config.toml
n_layer = 11
activation = "geglu"
rope_base = 500000.0
qk_norm = false
attn_scale = 0.0884
init_std_qkv = 0.0201
optimizer = "muon_variant"
lr_mult_qkv = 0.7
lr_mult_o = 3.0
warmup_steps = 200
schedule = "wsd"
decay_fraction = 1.0
decay_shape = "linear"
steps = 12943
MLP neurons of a small language model. Each row is named by its layer, matrix (gate and up: input weights; down: output weights) and neuron, and shows model dimensions 32-223. Each number is 128 + 32 x the weight over its row's rms, rounded and kept within 0 to 255. Numbers have three digits each. A neuron's up and down rows have the sign that makes its largest values positive.
After each neuron's rows, "fires in" lists the words (lower case) most often at its 100 highest values on Wikipedia text that the model never trained on.

L3.gate969:123170083121128119148145131091113128083168213140085114093124127096120131154170169121134108102133043092146107087087120107083085156126145132143116169135098145146201043097164101163159121106118138087123133119096199096150092109170104065108126151151074087094116143065117097133109115135140116127101164112180091070210134073090123118098109152057129080130096124166139081140137110095148099149094152126184139147126120091132105136131117158189094207092152139211095169145143156091090168100160135140180139129093141148110140130115129136195132072111165139192077154119096199079134136159094088110
L3.up969:101162085160148185108080141116078171093160193143118121095114151077121134136113115126111130059126087104170104133097148067136135143100148133095109133093132171138131105104136108157147107097120172156153196143140134106122103116133119115112091094124112174135165114101121063097090079149171119144123121100114138148196132102134143134183130141114103105090140092135166125130136126140103149193106130157151104071116119088129156132200103148120141193139205168245162125192235188145117125107140106103113133076128142102113164147105118092149146136128130136164121063186121168122108145164157164088
L3.down969:115113101095162147137093162141144126130104107117138118144172144120075131100144139135104128147070145115082138125138085074151085158162183160091108136159079050093115181194153168139112153118125094188122136118119136110115147075193070145116071065122181154082147094112193147144147110097149154181111101101058165129110070118155101097143172112141141228100168085101150193104110130107145142125140114174101106111175136138101104099172103094217147155096127139147143153137171161112146098194160162093070148082038118117148121154135103156143148130162183145145123132137081129194155138097103052147
fires in: "there", "ireland", "irish", "irvine", "thunder", "southend"

L3.gate978:100116131117062125147098139133191150118154093096138088141097088140153112137152139096128168103096078163146107115129111123100174129145084091077131117112107168128211118082108175097177144141105124104157119149110177146182092115095171142142123176049152130113139056126106044141117127152169147148129141124148126162171085088140168110154151118192126205129120145091145131115177128062135160098110186119135120145162143081142162112139150159023103065086130125184149091133098097123110067109120169097085197170133159149102104161131188136146137131118103122112133126095117092099114095128121170071
L3.up978:112071092091039158101161183130149108150185143125082151118158117138133165193106171117131118091084103163110105132150105109149213169106103149115118126126151068143099107090109116117146080108147145175152121099155137151155099092091140076131105149077123109111145141169135018135130119095162181141210125206081116085067096103119101138164133155125138100160073128130105123074135119131167211107109144136102110173094097100165113160075106165200108145113105152104103117115136056063108055148154158128112159103142191129111130141063095139194148193115148200119066173129147164130091153168163167154
L3.down978:119115111141092134143084138138129202129132117155241163149097175138121149076100111136165127118141100109070119151129102096104113139150184139093095105175138122185157135198143083134081167175171136113100188132075122133135222151166144115094144151175077142114136161102163174112137184166090174064152158117115142131167146134092168163113137151115108174135133094123058140068137129100141112145112124131147144106152129116159094133137153116075138095139123109144068094144171154140103131090160132120123122138152130134150064142156123109118100132182096148121137170172117126171132156130131191092
fires in: "committee", "festival", "commission", "records", "committees", "assembly"

L7.gate534:166100121127128142118137104094118146062109117197203154094124095186109106102054109147095135191110160129093151206137047129122117130160135056133130120099162096116151114114084074143114134086128154072141169090109110158112174090140164107128147133126087146070092136177153129113183149165090130097146124119139135180173124145129107153167117152108125155064114155080143169118117138164163134108128155114149158124162077087143123202158136120149105061143098109153148138123156195115060098057101189103163157069170109140182133167114144037064158102137118078122114134136084156119107085106093138155
L7.up534:073211139122147187101137122105130109099166146174153120202105144071117174117114150093111160103136112111116181124070136175077082144129168172133121102167163153141191075126093104105133104111147124095182133140142144075155135160132192143161110101106091071113201142173128124116116148127122129088156070079112163138166131135175168121138107127073178119085132063154173141160136113068058148113168115137155138181134126141108131125133075064106129142099125159158110137132136158140143114059108066172110168145174081158122071193103109118098104166094095130149136140109181162173140141154125166085
L7.down534:132125152139176123155111077091132144102157104146118078106102137112140144169153138113113121179162115052106190091157035169156173117160183088096169113072116136129127115100151128099125088095163124127085097170123106202139099154083095092174122117086063117163175147172157099150107099126200134147144105125099157072216132135141163102160105114099068129134176150112089091155071116119109062148080154120140130100183087126129094118143155136140122112114065170092167071110123154135122098097118085122113143079122116087192111182138160121105203126097135136115138130171107157135101130152059125128
fires in: "was", "were", "been"

L7.gate695:063094076107096138167124109238193136147153118128166155197085148136103142101095068157100082131072178144147125122130213127107108079147098124117141121145137134140146177120126120171104179166131137152158119095175147113092148167134084101110085112111045180135107151141097136157060095170175127137165080137153068128193129075148143124131124081138122148221083111114172131119106125108127135135127132165087091135118090119137157106118160146111100110100169092131104093065115119154146102111102098055115126103099078104101147104143172089184103146161121151118130141100182131161172125104135137102
L7.up695:103110133141084135139094138103162110136115135156105138168180153097136172114113146101160131136139175100189115161134157072082117119101160103144081157103137203106126158136127159102117124089135107122150098145103087141187198148117164082110096193114141120112128151166125090118110110140130168172157136120179060126148096086146091131096093125086148111177157094107094129070130039160105114102118139097154079157112147128182138150083147158157148114150053108126149141094151190143183120091115121113184154136148105131176136132107129107103108147108092168156216086130104106035102089115109119105
L7.down695:109173066102140153171122147143203137070180118102112112121123147186076095088129128121175113142096082171107159117185121053113114168205133117093128094190070127121121121160158133200125137119139113102153151108125136148142162110093082100183112062120152172165068147167113162141074144120132175101174175120122127159108129138114100127123081065089175083135116096093176097130119164090159126147103099143199112143157118176117153110086104058095137116174165121126098103119124143111191110151136141082153116115153086083106140106158130110151172156108158152131114129147160101168149121116126165080
fires in: "for", "force", "of", "forces"

L2.gate730:067120074116214152115090161115077166095149104164107119105107158055149129079139140139124126092100097110151156185174112113111183122094083108159127089146105081112101134203156132131099137121141167120104116126107138083105091096139096139121130146174129144149114122143117167099087129191126179122155131123198092154161188123164100106147108156135100183078164155093133131117136094179179141141087151124170121149114114105087116150119078091148122111095150111097075119106166121138067084096150182187121207147121174086180175111083108104126114137114143124088155139155109134135163129145163124145
L2.up730:141124138089111129149117111121134119117087074123079172104125134166126124138111147161137105215127135192136149085091143152094145129158141152115168131169153170160123100151119143108123107109144073095151134133142191209097159146164141101150120132134127122117129172144084137139165134107090113108091160134132170163147120103097090145165077170174098124153137116183133102148167130122075123116151170128127127153183142098127143124164104106145122129132120118149165120103118157137084107120111153095155133112082088141076172111119162119123159101147142184067139176120118149167006137151072132184
L2.down730:105151129087179162105138103112129118115156096072158124123157153129105114164208134153124089142126114171146088151166110097142128111115153075053148135123073112113115082139180090159090131123162159087126090110186129112161076065169166161117171137146079128131167113171131190112095141185146123126114178137082128113130100101108144091168128073085136108130151205169098047138134067101115173080134102143148191180112134136139124161148116092123154107098042100125091097076188144158136161072117133121072153151152208124132140159069056135142124088171179181128169129170141116113131086108109160109
fires in: "you", "neighborhood", "non", "neck", "youtube", "name"

L3.gate1510:131091125112093105126106063133111121150123131132136151133139163123149118098134059136063120117086120062147140119137118118134115109107153130098132110147156132140124116122095054138082100090083095114108128172072112125136130141062151158153115175102131124146186086126175076106161180155141180152039116130147076159109122099149179098141143142178173151075120141180100163089128162105080095181143057123130142118102103097161104110139079154054087194075101084113136158102173129140180098166116123123174051117178119111141098147110107135081123165140101119066162114099112135156088100184112141129
L3.up1510:134138110095120166131161086108130119085111145081180187135188134142150135170114172158140142037159202111109160149153199136166148124109125105133132153103086094134148131131112139128104113151142127106154153101096129102088140087071135127163145138134128115199065082124159128100151149135154134151180139183144166143177131171135126070094120103066147155150150097141102049067130095126074130146072113135121092091140128140155166151126141186082109122170136118126155146176084141085158155080148142130145173097142125087207132160141174167167141125032136130147176200140131069121153114132122171104
L3.down1510:105166162094120172164143125156176108083104099139102098156072162164146159086129099133087064150095083130080141141120107117137146139120126186091117131164131135132084117115112151118094139111100143114153100127121162099140188162131153108126191075130072218130089087188139155163105137115108186181126114094132152136085150113164162110142056105170167090147111144126121123139121091159184154120143097158133139096137119127139119175164097105135128163084118110112069141076140119139141112173092147159102064102176135113121064177050119150107121162133045161085115139189146083125138131106076151163
fires in: "committees", "festival", "committee", "fest", "personal", "quantum"

L2.gate295:107129174177123072164063055129143094131146106110168124161155156118206127088094111095126157140156133127087133129126103159123155122192169175094133104161101166098148124106099146148076118140112138171147110145142179178142107157139128155135108156090135120130152107094132133113133160132136122119188089107181115155097120146149131156066120157142171137158154188042156133254205111084121143145195124174107125112156075070169149155050142129189136131139100126173122151138143015138136115131129181069125143121147116184132197119129081136130190095161144117134079114148113109098138100103082089058
L2.up295:112155138157051138169120128163122124134178143157112131161143112146115139115134183141115128146144086114093089141197147160169093101123132087081108156172131168100136162117095125164202125185111130124165112158158124114114138129122114137118132122103093132057096123119120111158083111075112061105156079129203129139117126105166152158109123075086099090151151141097074099070105131170138155166138142135152103133143065150097131157077183118132088179159102152108072113128091109100188113177147118153069155156115146122122117113094163162126143136111106087161113038109155085134105158081104072165
L2.down295:123107113182124135091071111123117142113082116118137153121194130124123134106103158119136161115112135157110125117079105130189186183123138154145100157151029089096141158118091146139141164186160155124139121077120051094143115149168114071150158127155134131169187124146111129095111136093133146112111156160082109137143105112100134121150138169122154137108093069195163130116170147146129177077107118153112109132119158140179090043141146128102171053136165191117147134151139099177119126136198158153135151069166142175165105159156156176108186133114085156127136095196156136111094102162106108139
fires in: "tournament", "institute", "committee", "commission", "ukraine", "journal"

L2.gate1231:162158133130107100165137129130090176120150160180114068145118114039109167136119193108181094124160105118154147113113180112130142121118092165146102104111189124112134142123136097135169141125128211089117084116141123107132151182131100092150098132180139109084125187131147147141077086135173147118144154160120158093081137138100156116158118140199146167127133169115129149138084145182142132135165099137162140085095131128151067166073159123105136091137110110147180083086099146106162149066167100142053156159092138159164085127081152185179110166193118138204135099104108120095161098113130136150
L2.up1231:142119094108165138129196107108114142127158209166078088143115151097138087148151166101114150083183141110113149147126105162144133084164134128138084118122163132167146097187129092158147130124132184142143125110127196116129184122105177125152106080229165124079176138114126143164116138111093119135115172110112188060103137099077094099097126107226134129151102162133122122114112161185143085114120086128137180138063134141125118100112147126144114112100159117171108062134092133080127110112078120076103147161145077093162139059121093108093105171155088133128102131135150153136084126131122184155
L2.down1231:101154139116124101122072080125140122142098122133096129133149130122132133129165124063154121165145164141116170113148111107127146143099085092101071102098100149141149117100080161152109121126128109124089126144175110141163122099098112140158053063172090065144079076103128190217113166138121196178117177083045128140133112120100118120127143122127120117129146172100117157119141118119103056117121116149121151106163143150184076063050116168168128123098152179162098117120127162130216102148178178110104134179122186163152150146168111170080079122094151115206108126108111125113109117137147128108
fires in: "college", "school", "collection", "collected", "schools", "university"

L2.gate160:091162157134104107121125123105133153149122106095120194167139115122090162074129118185152181113132089068118141128153131111109157119158115139131153109172162181139099132143156136116116152100155110166085152170101158170095117157154203098125154135087078163180124124126113147115113148124129124098105122071158113155201106133149084092135187187159087068136181147149134129139111188092069109063143169152115131171087107105201163055105136107140183125146142046116174107143143061104102116080157141107143157090113150148106119113148149143105085163117130155166067125093141120147128118114099119155
L2.up160:163117107128093144080113088094116143148153163153146145131132153101130157153097130099157166071116104094088089158181081151100137140094105085076122106178080140132151073129163093146206123129115066177124156210112174155083100156168075103169115175140048124125188122093087115086116100185148112137149148099117138119095139070164122174128129169109053104130136093120112108115114132173063147129133147105124164193089153094129146192156152138143161100145151092099100107079113101117205150110153163179172145109118127183176129117111177142142105126168108107202133127145134130108153153117066107128
L2.down160:108148125156161141139186137151115107163102110081104156133104121156126156089157111169162168116118140098128136057163113101127170114138112152166140074170143158195186141168121174108110111131160149174128155085106110146060147202097182151095135142103100191142160103137135123091135153108126115167099124112146082111143144153142127149155133165111123096172162154135126181076055148128113084100088175179122144185127098086142184135077147106153236107158119065062164085149180143160144109085136124110062123182142143153105110140130099125143151151117136121215095088074151116176189146127102123157
fires in: "season", "act", "round", "position"

L7.gate732:118125146199148155147175137143083135208154160111137180137092089153120119162176166166104078091122147134130121177161128150096125162108125117094104137153096135118170165139173099186132133074105144090163207156138144123108103127117115129071125124102137163068092155144131128137128144127128135152124082163137103086138126123145074130148081158131111121152126151141151147108198099144178145130129120104188110215086092084153198092165111138081093057095106162142128145148140138074121098134171149169182153152183130138094136118105104167064114173163091076131140129093166160104079154137144088113
L7.up732:119083166138229115144205154070163142124150111134159204128150170053154173124137119104131128155102173110141135100093143171111186135073129112111071137151131197120114111146097127090140179072098125118091135081139133106130181133151169098171075236155159116147115145159115104129142115110147096130131159157152201128128164122147140176136169084195140142145078185130126168060144131162165139195174148126156090043209103159088102119067149176055139123122104141173116139114112171083164160097172142136131123138159087125106078089151140106169111154171111164149173092145142070134132115133085114125
L7.down732:191124109137092170104120164124112130120138151128085087193092119172132151149114081113131203185112109092174126125109086123135044185151130133094125182108082112120119120103120123134106134073146097129108107120144148147107125138075164173057120164109119100175163123125173127140136103175141175101124091129109135147147115084137141123163133059062148139046103105083170123135142158075107085139091166099110105188197121104134143121194184108200151115065127070087092161134121127122159061158097138054141141164124154166147114141174110098124107091129057125146107152111093145129156189135062044103
fires in: "be", "been", "is", "short"